Weights of a small GPT-style language model, trained from scratch on English Wikipedia.
Size: MLP 768 tanh GELU, vocabulary 8192, 7.01M parameters.
Training: a variant of Muon for these matrices, 115M tokens, 7001 steps.
MLP neurons of a small language model. Each row is named by its layer, matrix (up: input weights; down: output weights) and neuron, and shows model dimensions 16-111. Each number is 128 + 24 x the weight over its row's rms, rounded and kept within 0 to 255. Numbers have three digits each.
Before each neuron's rows is what it responds to, as a language model described it from the Wikipedia text at the highest values.

Responds to: Hyphens inside compound modifiers after a prefix, ordinal or adjective, as in pre-tour, third-place and mid-1960s, plus weaker function words like the, of and its.
L3.up186:168105122127095169149101155122121089136091124125125124146127119083151139118118131102181093112137145146085140123096089141099090151092126112098132132148170135109128100106130153108132130104163149125149120106092086145160168134144125139111155163135127123143148170134100119126107133133165114176
L3.down186:134164105123109127102078126093121127132141146136113161122086137112135140153108117105110133141093084149146154131126098164159155137120127112170120126160119134122148150113114117104133147160083104133149156118097140142157127134186134083157135130125148123117113102127114099156121146148087107115

Responds to: Prepositions, relative pronouns and restrictive words right after a noun phrase that start its qualifier, such as of, from, that, only, between.
L2.up673:091124110090103140159125150146156162183156145141148117187099143126117097160158131147136168127081125126132163136190154114128130067144166143147068100124128094119144148137150107120142146131125149130135132117138146095134087092154108109152149133141132185163156099118097143144127120131139131092
L2.down673:129129127072121107155082151107146120112188097105176154087121120143131138119141152128108120163134108153140113115122137093108166168088140136113134088147182142158115145107135096127129092140121116127149108096139115184142163083127132116085128106152153129169152122078090131096130098145155170144

Responds to: Generic nouns for groups, organizations or entities right after "the" or "a", often referring back, such as group, family, government, band, company.
L2.up682:110152111084170145130137094102139127142128097121133154122121134129118152112132119109135164140100142196116172131150170119149142141171114151102109098104138134122173130107146098157082113173124165093145111085157137122099097130167121087084208108129124096122131125135109077127149112138144139110
L2.down682:171133094123160083147158108142154134154124109122138121052101124107117163122124130103131084069138129146117108111098137110173129107093100115128127161111091128135139125136133144122137149105117119112119083150137130170148141097131115148153165098089088146162121141150137111133152112125127152121

Responds to: Full stops closing complete sentences in Wikipedia prose, followed by a new sentence or line break, e.g. "from the province of Quebec." or "with Nashville.".
L2.up762:127158152121123154109172117132213129128096141095134113129177136104197116116134119121096117092171137163133101141125105161157141126099135107134083145116110098142135103108143114131149110116106138122137131097147090119134142104119131130175094097130178155106170107152111082127092162179157089108
L2.down762:134152101158142157112133142103150131151137148119112145114105123099144106146130115120120147084106093154159082117156121126112130117142091120083126165141084102114140114146095152096152140162152172185113110077121145076149119062103097132149110144156107130139124100124143093159128168127139144139

Responds to: Short mid-word pieces inside proper names and abbreviations, especially "n" after K (Knopf, Knicks), apostrophes (K'ara, Neumann's), and letters like d, j, s.
L5.up519:144133115103133150124133176141102128145115102120114133095120090143145105154139109135140129117113167150109126144133155132121153085173122084150152089133152148131113108139142164142114136085145143133121088112188132152148120170161171120130135087131093145095140111120101100201093130105129123104
L5.down519:094115124147142110118122119149153119103070133134113145107145119127149143062138109108140107105118087129154146157142141098142154096096121147105175182120069112120107133155130140124171108146101153143170118134167088141108128100150202094165120109136121136139158160136156093170160131149150130135

Responds to: Word pieces inside foreign or unusual names and words, and the space or bracket right after them, such as Ǵor|i, X|ia, Dellern|ia, "ya llegó".
L3.up674:116155140116126154118118104094108151078165124157170105132163095147137129187121157094106144108123111124113143090177125087111174096123199151130104141122169134180116132089122128158117132115172138104156126124128151081149152133091108113115089110084144139150119173168066112136163167166132111092
L3.down674:091140145156109127120170102131118131107123162133109112095129179116163145150092120094130131193150148180126141132171128119146145090095157109128113185152096135137094130133138103114123122107079117163158142185126100180110124140118116155167138150095164155102124113143094147129158092102114151095

Responds to: Prepositions that introduce a place, date, range or measurement, like between, in, of, from, after verbs such as died, took place, located.
L3.up316:106103105083113176177115139132134164119149143110089142119112161154155118101147119100151109154118107134145113141157146116114097118095134107182109103139143127131132157099152139127145170132103134109122139121114076086145132142121115134110102122135136160135114131165137120117100098149131145130
L3.down316:146129106135146139134138147133110137161155164125125168126074129126101125110111094139148138150087122146092100159161117144092131131079136134158119161143158107133109100160140106067172148209142111129142159150162137171103112088103115076125145127101144139124100117094115120117150125122101148152

Responds to: Common or proper nouns right after "the", often heading an "X of Y" phrase, e.g. Association, Academy, dialect, album, Conference; weaker on mid-word pieces.
L3.up732:123133174112146126145130160104138106125134118144110131110139160155153140101146114121107115153101106148116140125149149153104155147089129134117141129119128099081191152149127137136102159115097110082086089113139169128113119117140128140116141132131139135042101123145099086137139077148121142166
L3.down732:138145093108154097148152131141157136127155095129110159147122117143140197126113094166062106068106126110149100123100117118134114191120167135117139116138144169133139125134141138151158107138143132118114108091111144124119130090134121120100152132122101113112136086120156119121176168168126163128

Responds to: Three groups: unit abbreviations after numbers (ft, mi, mm), and is, a or an opening a definition or appositive, and mid-word fragments (per, mer, va).
L2.up146:124144122129144105121134124124111152113132102121117129106124163128114132125164124129125126167137127103138158124115157108132107138156126143087112126135159108137149139085136098116132131147146170086128122128087160118112127074090113117129118089127120125111131122155136134109168115122144103137
L2.down146:133128138175140136110105071134154149135139127155148150138121108194093123086149125114140164100147119100165092137161088123104143108127167130153153161130092134117154114159119133165108112111141177131131180133111082142147134108172031134141128076124087128140107150085122164167162123153100109107

Responds to: The word-initial pieces to, from and in, usually as prepositions after a verb or noun (architect to, freed from), sometimes starting longer words (tool, insignia, too).
L5.up595:155082106144087101171120134125162134125128153064117131158149156184170111144156134098162162159089121159140132114134149107128127117133132127136088150117114099113152123104116121120160164146110108133111127129108135101168090096105120141146145119133110144129183166103124111164106137154161113118
L5.down595:124135130103157152122140149137138116144097148078139122142127159123127090140158067155149134155135138124159138111135129158123115128083090142139153126100142161125124133177113103118104125168097138129102170122118137170125130119098132117142142138124131172107111100124146149144140137100141131099

Responds to: Closing quotation marks after quoted titles or phrases, plus closing == of headings, table pipes, and middle pieces of split words like con, ner, plic.
L5.up162:150146133121102102109070137086108111166111153110137114123099129106094146138148120099127142141120118094141170125114096161125091211126147140137158105119144073143123127133131134090145162116120128165167134098110119147115164125125164141131124118141116103122094114159126162133133166115121125149
L5.down162:154091148119128139126149111114117121139152146159116132103132104147123100136149136110095118117138119140130152171112150099165124122145150137154158114151068154085148112129141140145142127086153154119179115160147091133159088095123138131155131079108160105165115102119127134146142136131115123155

Responds to: Past-tense main verbs right after a named subject in narrative or biography, e.g. signed, returned, led, accompanied, was; also year digits and title "=".
L5.up237:164089183124163087117115140118090130129097116165097131111160169121134117162145177148145125171140077103165132127128148142094129093138125114131133117094115080119159136128124131138131167125117164104122156088105142157091179143150142144129143116124151126122157121139122126117105147127147127132
L5.down237:122136138153124110156110163112147100123137150136186150118128083153102164096139114181100178111086096146120100155133123136147106135072108139146124146132117154135099156126080160148151082114141113146129153117098149137102170115175107142124109081122128136135090137149118139137140117125151103123

Responds to: Main verbs or possessive apostrophes right after a named subject (person, publication, band), e.g. Times critic described, Linnaeus described, Nizami's.
L2.up259:121110165113168120079117110118088151149125107171128136132115145128079113127140150119091128110134122135124158139092087108140155074169131143118124113118136092143151149119148127129121112160124130166132140136142160121133088169163119109169077152138150161143169105118135118146118117152106112133
L2.down259:153125097133125110082111140110129112143122110111131131079162145095080085138137152091135099104116122160154112114116122125143139063118094139098088150147134122100146114115123116088138150128129134146082144142136202148143144128159114114143164117121084137115157138110168131145150129151126181128

Responds to: Predicate words right after a subject noun phrase (often a critic, outlet or person's name), like called, use, known, portrayed, wrote; also word fragments inside table cells.
L2.up277:144150166147159162183170143130104108151147123138156141101086092153144145123132147163144109084104111102138174129128122123136119115134149146123122130127095115140124099110128149099114095160130122127069158148124110154148105104154116092144089121127102134130130111146126130130109070108140123117
L2.down277:142130106091117120099107154084119086160155103144083107160203160139147106129109131124129101158132138082154122113124148096184123132136130137092203125131140080144145169142158138129156134132127139178123115115161119169140077150147131144165130151107127108092097097123162109127089153140094142177

Responds to: Subject, article or main verb right after a time or sequence phrase in biographies and histories, e.g. After the, In 1968 he, she continued; also places in table rows.
L3.up173:134074136126155161135124141143148158134150121118103144144102110138105112144145111108149134114132115113112108124096132127132077112128120092146104109143107170147129089157153112169116139159115169186128138112143158114166196132142133107117137099113137117120161102145110119095143096124118190120
L3.down173:103135130134108161119135141103133113106127137144118163135124142103155127169122119143090113155128146120123134098114133125178133124155137126115097097085186154153127112141135128126101174132165110121117120132135133093095099147163153111151168129107163092128098115142125094113132106118116145138

Responds to: Fires on three things: CJK, Greek, Korean or Arabic character pieces inside non-Latin names (公, ν), pipe separators ending table cells, and occasional nouns after "the" (song, poet).
L2.up480:165131135080143112141120112164096117144121131113126121103108135144131151121141116115106086161171108147111135160109097105163112158134127152088180118142138112146148176171173090104075176142098152111106106127102148135132104156142121125146130111159139105116133161110133109105115132116144095111
L2.down480:142152096121117164145122117087157156097140089141149108176080090113098158131096113124168146135143132115105134167114133136095106154078164094126130118117139109107135130180116109163145117127171152109140129198118192149142143155120095135157130171138111146114141164089106160160123125103115125120

Responds to: Fires on the first word after was or is (one, n't, more, small, co-) and on the verb is after a subject, and on word pieces inside names (Bar-n-stable, De-mp-sey, Is-les).
L3.up754:095190150101184087143162145145166173142134124130132132111103157102093110141159146176148177150109151131105153095123113173091140147170116139133157098119154162103145110137125133130112157120121171135114166128154142141137127102096108120137112147086116112128123107142156134116126099110101104114
L3.down754:136121110187144122134132119131149154114137113105143104105136139152096096080129150106141111112141111123089109140114079158125083115115137174098160115142089101137149137120147183120134146136125130141118119168116096118151140154100122094091173171137086109113160163120133126158148076174115167084

Responds to: Hyphens joining a prefix or modifier to the next word, as in non-commissioned, re-entry, mid-1960s, wild-card; also the closing == of section headings.
L2.up339:136146139133128134165126099116152168106133132153133098128129059089187098115144139094130126147168109113102148090142132160130122146164147121111171134170161122103113148112158135145153136138136157148145157139107085101128145139136110155120138143154108134102104144156088119118130135106130129161
L2.down339:135137118144120100121146097129090134074186145090089195140140098099157168109129098139133137079095134170103116172088161094132141101142165108148106147108138158139140136140138114110114134095154142130100123137150133153114113122118160068160164113126118124133131120123174136146120069108093122139

Responds to: Periods closing declarative sentences in encyclopedic prose, often after numbers, dates or places, as in "aged 93." or "Zagreb, Croatia."; occasionally word endings like -d.
L5.up220:101124112124083116163103158118121112133101116161108112159096180132128119114122109102137155182138073149112124137128100143141115190100051153145123125184091120152148123108138120158121145124111110122106114138104120132103133140133112155160090136117132153129142104109137155160118146107163189053
L5.down220:080125134155117127153057119134112104170113141149152086100165091094152160122120129114115136124133139141130129151113078188157095150125103129188128138123151111113124165123114082138124150145081147149123135107083126140177124124137119115110107142148111109145118144139116168127121149092120133120

Responds to: The word right after a reporting or other verb that introduces its complement: "that" after stated, announced, ruled; endings like claim-ing, describ-es; prepositions in "known as", "indicated by", "released under".
L5.up726:121160155088117137101103143093140148136167152139159150153101174126143137117142167104135112142124096114139177158117132139085090113113145100165118115124179108161132090147146112113111117123106164103153150143128144154144162157147125144127145094153127157152158105080111150092130132135137120093
L5.down726:118087155132111111115131121136095150135120136117168173103135152126139157078115184133086128112129124062103141151164131110130131135113116165157138149126115107138144158131151105134139089185109159153153138096106147118111135126142130189093147119119106139128110098096138129138125114141149109135

Responds to: Verbs right after a named source or subject that introduce a quote or characterization, like described, stated that, criticized, known as.
L3.up524:116142174140153095119098101108112104127154115093171133162143113097135162147139138141084139141097116114127097140096106129139153134106121097147138106071161109125147148110119166135108149122147114152183111128124143166149129140129135135135127152156170084125152150120176118161151149111135124114
L3.down524:132159081143077156135133155171135135124128136116080095168079131161116053137131124069180114162125135081151139138152130133161118140130147114126137142149099117140174127116130131142125125084110198142107087145156129169083073128113140120128110147123097157111107093154151132147122090095125151078

Responds to: Short capitalized or lowercase word-start pieces that may be abbreviations or the start of a longer word, such as Jr, No, St, Pa, trans, go.
L2.up334:113121140095136111149132169182125124146110126115135130090143086159103150125056134123126114145159107124131170119117145152105132133105138098123111131132140107133152097121161143109123150141067097157134141093150156108129068148091144126118119105152122080142142110165110139144144122135132104139
L2.down334:112128155128078123076121164093122150151095146099131128157160148131101110155127127152152112125140121141175115100155112112114150125109138148108115173090125149086126118164145159162147118121158122134127137124150089111145106098127136143104145096078117091126117119093127125117137122122155139115

Responds to: Full stops ending a sentence in encyclopedic prose, especially after a name or noun phrase, as in "...from Las Piñas." or "...for Hallescher FC."
L3.up642:124126142116136136159127120112148086159124109122132096142143139132151087168141155120092154122136108139113105114127149128144145123148125091138104160178079109107134149123136109103133112113108171156136102098133134131143105152130084171165077062157126118124144127137127094149123124144104123131
L3.down642:138090104138112133143108147124138138126135143132131132095154114120152093143122105089126115124110119163176092088117089176144114168137116173125090164126117124109157106109110170068124133142125124154166131103140119102169114135139072136125082142143105111125097167130152146182101135132094129107

Responds to: The first word after a copula such as was, is or was the, e.g. a, an, only, established, approved; also digits inside table years and numbers.
L3.up26:137121102117184098114110161132170155122143084130136120081127150158136126155144138124135174128137144139061080098129141129121150172111151124099122092127144067148159141113126097070122136104111109138138163112151113130134128145131151141180107133099166098121110155106119125119153117106129138120
L3.down26:118121150166164134098103112089124135110176167136142129156132147121114105122122133138139142121116126151149105134194138134155094169133165131171127136129117111110090152111124121163130158148140123134134103093104091145188131130112091161110125158143152120130131157148100135121091112127095126134

Responds to: Tokens that close a multi-word name or quoted phrase, mostly closing quotes and possessive apostrophes, as in "forced displacement" or Georgia's; also closing === and ).
L3.up108:107128113149126090141086140128133112197114162126125083136113122138114146109117141108135128151157139125130129099133113115119136115116138066117131110076115073115105163079114120142142150122117115101106134067131150095100130109163140113120103161139146150132166128172100145133106115155167169185
L3.down108:166093138125114113101129121133121122127109105144113142130153135160098127131105114111146117101096131110135148143107129079124143123168147163159166125134084127117131141162080096142149146119101124167174129164083134098163114109114114126127150139080109143183079121107118142135168165131099136098

Responds to: Fires on the final piece of a multi-token word (jockey, grandmother, sequestered) and on bare spaces before numbers or names, plus trailing "only".
L5.up248:148164107137151146154146117124170162096112132132123127162117170148145083150161125076128164149114174107145136136121129116122152126136187128138152133174137071152092123116106097110075144156140141159131115127103134093121180124104120122120107129114147101135113131115090167123119160120123135082
L5.down248:106102145157105128112131091097126091111168137147129096136141117117099100106113127111147092120146124142151117093134114098145124154138158135157102113086120116130111171149119135140115127103148159141124149118126179164084108122149093152149145115117108181093138126102114137142140156094084128160

Responds to: Mostly "the" (also his, their, several) straight after a preposition or verb, opening a noun phrase, e.g. "on the Billboard", "replacing the"; also mid-word pieces like "or" in and/or.
L5.up694:146127095110131158120112163159123096115143152139147127105138191097164166157137115144140108144118133135152129147147120124126095178145121134089111173115120098092147141136149163103153146108137124139154125105121117078151136149124125128104139117180125124127136171109100146148140136159126123119
L5.down694:153096130135156108148147124088140153142096084132075255107107108126115109093115127161118093147123129094116124102148127127158088114154132166130116152130159119143129139110103123141102100089133118143121107127100126157133141118114097130159094149083144120147102138105139133132101096109160124117

Responds to: Start of a predicate that describes a person or thing, mostly "a" after "as" or "is" (played as a goalkeeper, described as a), plus role nouns and participles (praised, respected, painter).
L5.up64:129123131169147100133137111117106152165098118139171142140164121136129128156145088189104093119107094131140140100140163174109119168135108129148164164136169095115152110130144145120107142099156090153103136137120154098130117124110085171108099161123090092111159174105132130122132098111153133127
L5.down64:142120109123148114118126104113139137142142128104112041115107136150073080149121097092116117124112176108120136144120162155178069111134115151149134123153136119154162132126122143169118110132142095131112123155142172105132142135152136096118120137137155127154098148151150131117091135129123169079

Responds to: Apostrophe tokens joined to a word, mostly possessive 's (women's, Georgia's) but also contractions (Don't) and names like O'Farrell.
L2.up98:109152123143174100207148139111109094126133145182102142164119136118091111132130146130129092111175161126108160119130110123151123121170108150085132122137141114155138149094142118130103082144133112165154107160149119144144119144115120111161127133105124105071147128164093140108107153156172109102
L2.down98:139146165138176124128105121154151136089134093145086133143135151086106148074139137130142114114144099115140123129131086080097097121163132132149118105088125133151132106112091138134127140136078108146171162133106140142133150156135110093090096093121110114124141125148131137164129142147173135145